Weights of a small transformer language model.
Size: 9 layers, width 640, 10 heads of 64 (5 for keys and values), MLP 2560 ReLU, vocabulary 50257.
Training: a variant of Muon for these matrices, 1690M tokens, 12894 steps.
MLP neurons of a small language model. Each row is named by its layer, matrix (up: input weights) and neuron, and shows model dimensions 288-415. Each number is 50 + 15 x the weight over its row's rms, rounded and kept within 0 to 99.
Before each neuron's rows, "fires in" lists the words (lower case) most often at its 100 highest values on Wikipedia text that the model never trained on.

fires in: "or", "and", "this", "especially"
L3.up2422:81 43 56 53 49 42 37 45 44 45 60 19 52 35 50 28 35 36 00 35 56 52 57 42 60 62 49 33 44 60 55 74 49 56 46 51 63 49 10 51 48 49 49 58 73 62 50 57 45 46 47 73 29 49 56 61 00 59 77 68 40 32 50 54 58 59 49 55 47 51 75 42 38 55 73 37 31 48 18 57 56 47 49 54 64 51 81 26 50 44 84 54 55 45 52 64 67 35 59 34 43 49 34 60 51 49 46 43 47 76 49 58 58 47 48 38 25 46 51 37 40 52 45 76 76 15 75 68

fires in: "with", "the", "and", "french"
L3.up1389:48 33 73 47 76 33 36 38 64 62 55 32 81 58 53 47 40 44 60 65 56 39 40 43 80 40 34 59 48 59 50 68 64 69 46 58 36 45 51 45 58 81 66 42 76 56 60 27 56 21 63 55 43 33 52 38 56 50 81 58 65 30 56 24 61 48 42 57 42 56 31 60 51 35 45 71 52 43 42 70 20 49 60 81 26 62 57 37 61 46 49 78 73 42 32 54 52 45 32 29 52 56 29 56 38 52 41 67 32 31 36 72 37 51 64 49 42 48 25 60 51 56 57 51 50 37 37 51

fires in: "it", "they", "he", "she", "this"
L3.up863:66 45 19 42 50 41 30 32 76 61 71 50 56 92 32 28 45 51 68 46 83 66 55 52 23 33 37 42 53 32 62 38 47 47 63 45 82 40 64 71 27 27 59 28 43 66 36 51 76 85 12 49 50 26 32 50 56 91 50 51 51 71 65 38 38 44 65 21 69 40 18 58 36 63 42 65 22 62 60 32 79 42 37 30 66 72 40 44 49 30 74 56 55 65 61 60 43 39 60 66 54 48 66 60 33 74 16 64 40 35 52 55 43 46 61 44 61 51 65 56 51 29 38 25 50 68 35 47

fires in: "the", "that", "von", "de"
L3.up1032:27 39 53 41 49 92 58 49 81 61 49 53 58 62 16 53 46 36 74 65 39 60 61 65 50 24 53 75 28 62 55 43 43 65 49 56 12 43 41 62 55 39 44 56 57 24 65 63 59 44 59 49 69 42 36 53 28 52 47 33 34 57 68 72 60 34 60 47 32 66 25 42 29 15 43 51 48 69 48 54 43 47 76 44 70 71 65 43 39 47 60 38 70 45 49 57 33 47 54 31 44 56 49 55 43 35 35 50 64 44 66 58 49 73 28 42 62 37 61 68 34 67 48 54 50 64 34 59

fires in: "has", "had", "s", "have", "the", "easily"
L3.up2048:59 48 41 62 46 75 59 61 34 55 85 47 37 69 57 87 48 54 49 54 52 61 35 48 17 44 44 32 42 49 62 53 46 38 40 32 57 20 31 29 60 46 73 37 60 39 54 37 66 53 31 55 29 58 61 63 63 56 25 73 82 09 33 33 41 47 17 56 61 42 38 29 38 66 37 49 64 35 29 41 42 40 48 26 41 43 66 56 58 78 57 33 54 24 48 40 57 48 56 64 30 64 70 66 77 60 53 52 23 67 46 36 31 65 61 54 42 51 43 22 35 43 61 49 65 60 59 27

fires in: "the", "and", "s"
L3.up1377:78 64 33 40 45 50 30 66 44 60 39 47 46 55 64 55 16 73 32 53 22 55 50 26 54 39 33 59 37 17 35 52 65 52 51 59 60 75 59 66 81 46 85 43 75 55 53 77 50 46 78 58 77 49 39 54 48 32 51 28 39 65 69 53 48 62 28 53 24 39 30 73 47 26 50 33 51 26 52 30 63 51 44 31 56 58 45 62 50 69 56 70 27 36 55 75 53 44 44 34 44 26 41 42 68 58 58 71 55 36 49 50 57 72 54 28 38 43 40 54 55 73 44 67 56 71 30 24

fires in: "of", "had", "the"
L3.up1465:38 74 62 83 39 48 65 30 27 70 59 37 44 57 40 51 25 45 36 27 32 48 32 53 69 42 68 41 52 58 32 45 57 63 61 61 41 44 43 58 64 41 55 69 42 45 34 44 37 56 69 70 40 52 42 62 28 49 51 31 66 84 26 55 48 33 25 60 32 59 53 38 50 51 65 36 44 35 36 45 42 48 57 42 55 85 51 61 59 47 64 36 59 47 72 57 69 23 20 34 28 54 49 72 40 69 50 68 39 39 33 28 60 49 56 40 51 46 62 88 44 63 47 69 74 55 63 37

fires in: "have", "when", "that", "having", "and", "if"
L3.up1449:47 38 23 47 52 55 71 50 38 70 54 46 48 38 44 58 38 44 26 68 40 52 62 54 44 43 42 63 40 58 61 64 53 59 66 38 65 30 66 54 44 56 27 33 39 36 59 26 38 56 35 28 57 55 39 46 54 26 51 58 48 31 23 28 52 40 46 55 41 70 84 47 41 20 63 50 37 50 17 53 29 53 55 39 40 30 53 54 47 46 43 53 15 49 58 33 49 64 37 61 46 47 48 63 61 42 86 45 48 60 68 71 70 47 54 40 48 15 39 43 40 39 32 49 67 25 85 51

fires in: "and", "small"
L3.up868:32 38 91 32 47 64 65 43 62 50 32 80 51 44 50 57 51 50 38 66 54 42 53 59 60 43 32 44 41 24 59 49 74 51 39 58 53 60 48 08 38 45 65 44 21 63 78 54 60 44 31 32 44 59 70 33 53 43 29 54 36 61 50 25 43 69 48 45 67 51 54 61 32 60 30 72 43 65 40 25 64 30 58 75 72 55 33 34 31 58 76 43 65 44 23 51 62 16 42 48 52 53 57 51 32 85 50 48 51 41 18 59 54 63 64 52 68 46 49 35 59 51 52 31 50 54 34 38

fires in: "that", "we", "it", "my", "the", "i"
L3.up29:45 39 78 50 57 58 41 15 39 40 37 51 44 69 37 68 34 36 58 55 36 50 48 41 33 61 55 43 45 51 35 59 72 69 49 47 55 45 27 84 38 57 42 46 66 57 37 46 49 51 54 55 41 61 03 25 78 68 36 43 53 42 58 41 62 52 50 81 39 60 44 68 02 56 57 40 39 81 92 37 67 56 37 32 32 48 31 73 32 46 34 30 82 50 54 46 36 43 63 55 53 50 57 72 73 72 31 61 55 33 57 66 57 66 48 55 45 54 55 48 35 66 55 45 45 57 41 68

fires in: "and"
L3.up1198:42 43 47 52 48 61 50 68 68 50 76 19 55 67 99 30 28 29 19 43 25 29 75 54 68 57 65 50 32 72 29 54 47 74 38 44 43 62 43 39 40 22 58 41 47 39 62 65 70 49 49 44 27 71 45 43 46 30 38 68 64 54 49 42 56 90 44 78 46 38 49 52 49 61 57 88 40 43 73 71 59 50 27 40 66 64 57 34 57 53 60 60 52 46 45 61 71 44 32 40 38 27 29 61 50 62 46 57 52 37 48 45 97 55 70 43 58 39 52 59 55 76 75 61 60 50 53 43

fires in: "first", "s", "main", "the", "only", "last"
L3.up1964:59 32 57 75 46 58 48 41 72 53 70 58 43 46 33 43 17 62 44 59 68 77 51 61 55 45 48 67 46 29 30 46 48 13 57 23 85 65 34 37 59 29 60 51 75 66 43 51 60 60 64 51 50 37 50 52 46 54 50 46 42 28 51 27 58 73 53 38 60 40 53 57 57 49 04 71 53 40 37 35 53 39 69 54 37 53 65 94 54 66 71 65 46 48 69 63 58 41 13 58 35 52 39 59 31 56 33 43 56 57 55 65 65 32 44 41 51 58 44 10 59 60 41 51 59 33 41 43

fires in: "all", "in", "total", "tour"
L3.up1733:12 46 48 62 48 45 40 68 34 61 63 61 58 70 61 41 41 70 49 61 23 57 27 24 64 52 39 65 66 75 59 53 59 59 44 64 66 81 60 42 31 37 58 44 61 72 64 37 64 34 38 64 61 48 51 33 18 49 51 94 53 35 72 72 57 69 75 52 57 38 42 53 47 38 36 50 49 44 66 46 83 58 26 46 34 43 78 48 51 61 56 55 55 43 68 42 47 28 33 60 48 35 42 29 51 08 35 72 65 56 71 37 53 46 60 58 16 21 20 63 28 47 71 61 66 45 33 50

fires in: "to", "will", "the", "him", "win", "left"
L3.up1746:71 15 47 52 65 43 59 49 13 63 52 54 81 59 27 47 37 60 34 15 51 24 37 44 43 71 41 48 44 74 73 55 54 56 68 77 63 76 61 42 31 57 43 31 74 09 82 46 43 47 79 28 12 70 48 65 49 61 42 32 30 32 48 68 40 72 55 41 27 59 48 49 66 55 76 62 48 63 64 53 34 44 68 48 70 25 61 82 40 59 64 34 78 31 60 32 81 67 21 62 58 48 42 48 36 72 42 39 63 51 57 35 42 92 64 44 60 71 30 62 48 36 43 52 55 34 50 49

fires in: "that", "over", "than", "if", "as", "all"
L3.up2077:21 30 21 46 36 24 51 53 70 45 69 66 57 69 76 54 40 55 60 37 41 48 24 50 31 46 70 77 57 44 51 26 48 32 62 41 65 80 70 67 51 71 53 45 50 50 75 39 48 60 45 58 55 46 47 41 76 50 49 61 41 39 23 25 34 31 45 66 35 70 44 44 53 57 65 55 55 44 58 35 39 47 72 47 68 37 55 45 48 62 24 46 26 52 51 50 64 45 58 57 69 74 36 31 43 20 69 54 51 39 46 22 49 43 45 61 43 36 58 65 50 55 66 36 32 44 40 53

fires in: "to", "and", "in", "the"
L3.up1095:48 34 66 73 47 62 50 62 26 71 59 53 74 30 64 30 32 78 23 37 45 39 49 33 29 34 43 40 56 61 40 51 59 67 55 43 48 51 63 22 40 54 28 41 43 48 51 61 52 24 35 46 46 69 53 45 60 40 52 52 48 37 73 30 70 62 37 51 23 82 61 66 37 85 57 50 35 57 63 21 67 58 41 39 73 48 51 42 34 58 44 36 63 52 31 53 58 45 71 49 36 70 77 70 76 64 47 43 47 64 60 66 57 63 28 49 44 35 66 41 54 48 67 53 50 48 36 24

fires in: "there", "what", "it", "building", "which", "that"
L3.up427:48 45 37 43 50 71 12 43 53 62 64 62 23 81 52 50 45 45 63 40 50 42 39 40 49 36 30 35 43 40 39 69 35 45 71 41 54 34 31 26 33 75 54 23 80 90 53 49 51 50 59 54 55 48 47 40 45 66 74 80 55 49 62 19 49 68 40 52 55 52 33 62 47 52 39 50 38 48 46 41 49 29 79 41 19 62 78 39 90 37 42 51 52 28 53 65 33 46 57 50 67 57 52 46 43 58 26 38 58 38 48 34 63 68 38 31 61 18 56 57 52 69 72 51 66 56 36 33

fires in: "their", "s", "the", "her", "his"
L3.up1630:54 29 56 45 61 52 56 25 25 62 37 22 61 83 47 63 79 46 64 48 32 56 32 52 25 58 56 49 49 63 30 57 52 62 48 25 62 62 52 48 58 40 47 35 68 75 68 37 41 43 66 56 51 21 23 39 22 74 65 44 56 54 50 25 54 69 48 52 20 50 30 11 47 36 48 52 57 49 35 54 47 26 67 43 76 50 56 56 48 37 66 49 54 48 53 37 45 43 33 37 00 49 20 70 43 70 26 48 58 67 27 45 54 25 66 32 66 72 67 28 19 37 43 74 57 84 77 51

fires in: "one", "most", "very", "two", "0", "much"
L3.up74:54 51 51 34 25 52 51 51 67 47 52 35 49 38 63 39 48 47 64 58 72 78 16 34 32 45 53 29 57 65 90 48 62 59 43 32 53 56 54 52 73 47 44 38 39 24 25 29 46 41 55 43 51 48 41 89 44 53 26 74 39 58 53 39 23 27 57 48 45 50 29 64 41 49 52 48 69 66 57 16 43 04 47 67 57 66 51 52 36 57 40 67 54 46 69 42 41 57 60 52 69 62 50 58 54 59 62 60 70 69 38 52 56 79 53 65 45 65 58 23 22 49 62 63 54 60 59 26

fires in: "it", "there", "this", "much", "shrimp"
L3.up746:56 35 53 49 51 39 46 33 54 55 54 57 56 62 66 55 01 41 49 21 73 72 25 13 50 49 43 62 30 36 76 34 26 65 42 32 33 54 68 78 31 88 47 55 56 61 63 30 47 61 45 48 72 50 35 45 29 62 35 61 49 20 58 56 55 55 47 45 58 69 15 52 40 48 36 53 64 73 47 30 43 00 66 65 72 19 69 36 52 58 57 59 58 60 50 50 50 46 61 85 52 37 59 39 53 79 33 61 73 34 60 44 57 42 48 40 20 49 57 54 34 66 50 69 50 64 52 80

fires in: "had", "has", "have", "ve", "having"
L3.up1296:73 56 52 54 62 52 69 64 39 66 40 40 22 29 44 30 35 48 44 57 47 36 38 54 18 68 49 78 38 59 39 47 68 19 52 47 41 30 37 65 40 62 36 34 58 41 53 56 43 57 57 42 40 48 28 51 70 75 59 56 41 55 51 47 16 41 54 52 25 37 69 57 45 30 44 58 38 22 40 66 55 55 74 45 50 57 50 65 58 51 40 44 40 51 55 71 39 00 18 38 62 57 43 56 50 67 47 61 53 33 68 55 42 36 65 71 72 76 70 79 51 63 65 47 59 70 56 57

fires in: "some", "in", "that", "as", "with", "of"
L3.up836:38 53 52 45 58 30 46 42 20 48 39 53 39 82 56 24 72 55 40 46 53 44 33 50 58 09 59 52 39 69 43 35 32 54 77 45 48 54 34 52 28 43 46 42 53 36 59 33 44 25 39 72 22 36 53 43 50 31 37 63 54 49 62 39 46 52 62 72 44 60 36 60 55 14 46 65 67 27 39 45 60 35 75 32 27 39 42 64 38 72 31 45 48 52 71 40 64 72 27 57 62 22 38 46 69 59 51 51 30 44 62 45 43 78 71 67 61 43 47 54 58 70 67 54 65 59 34 57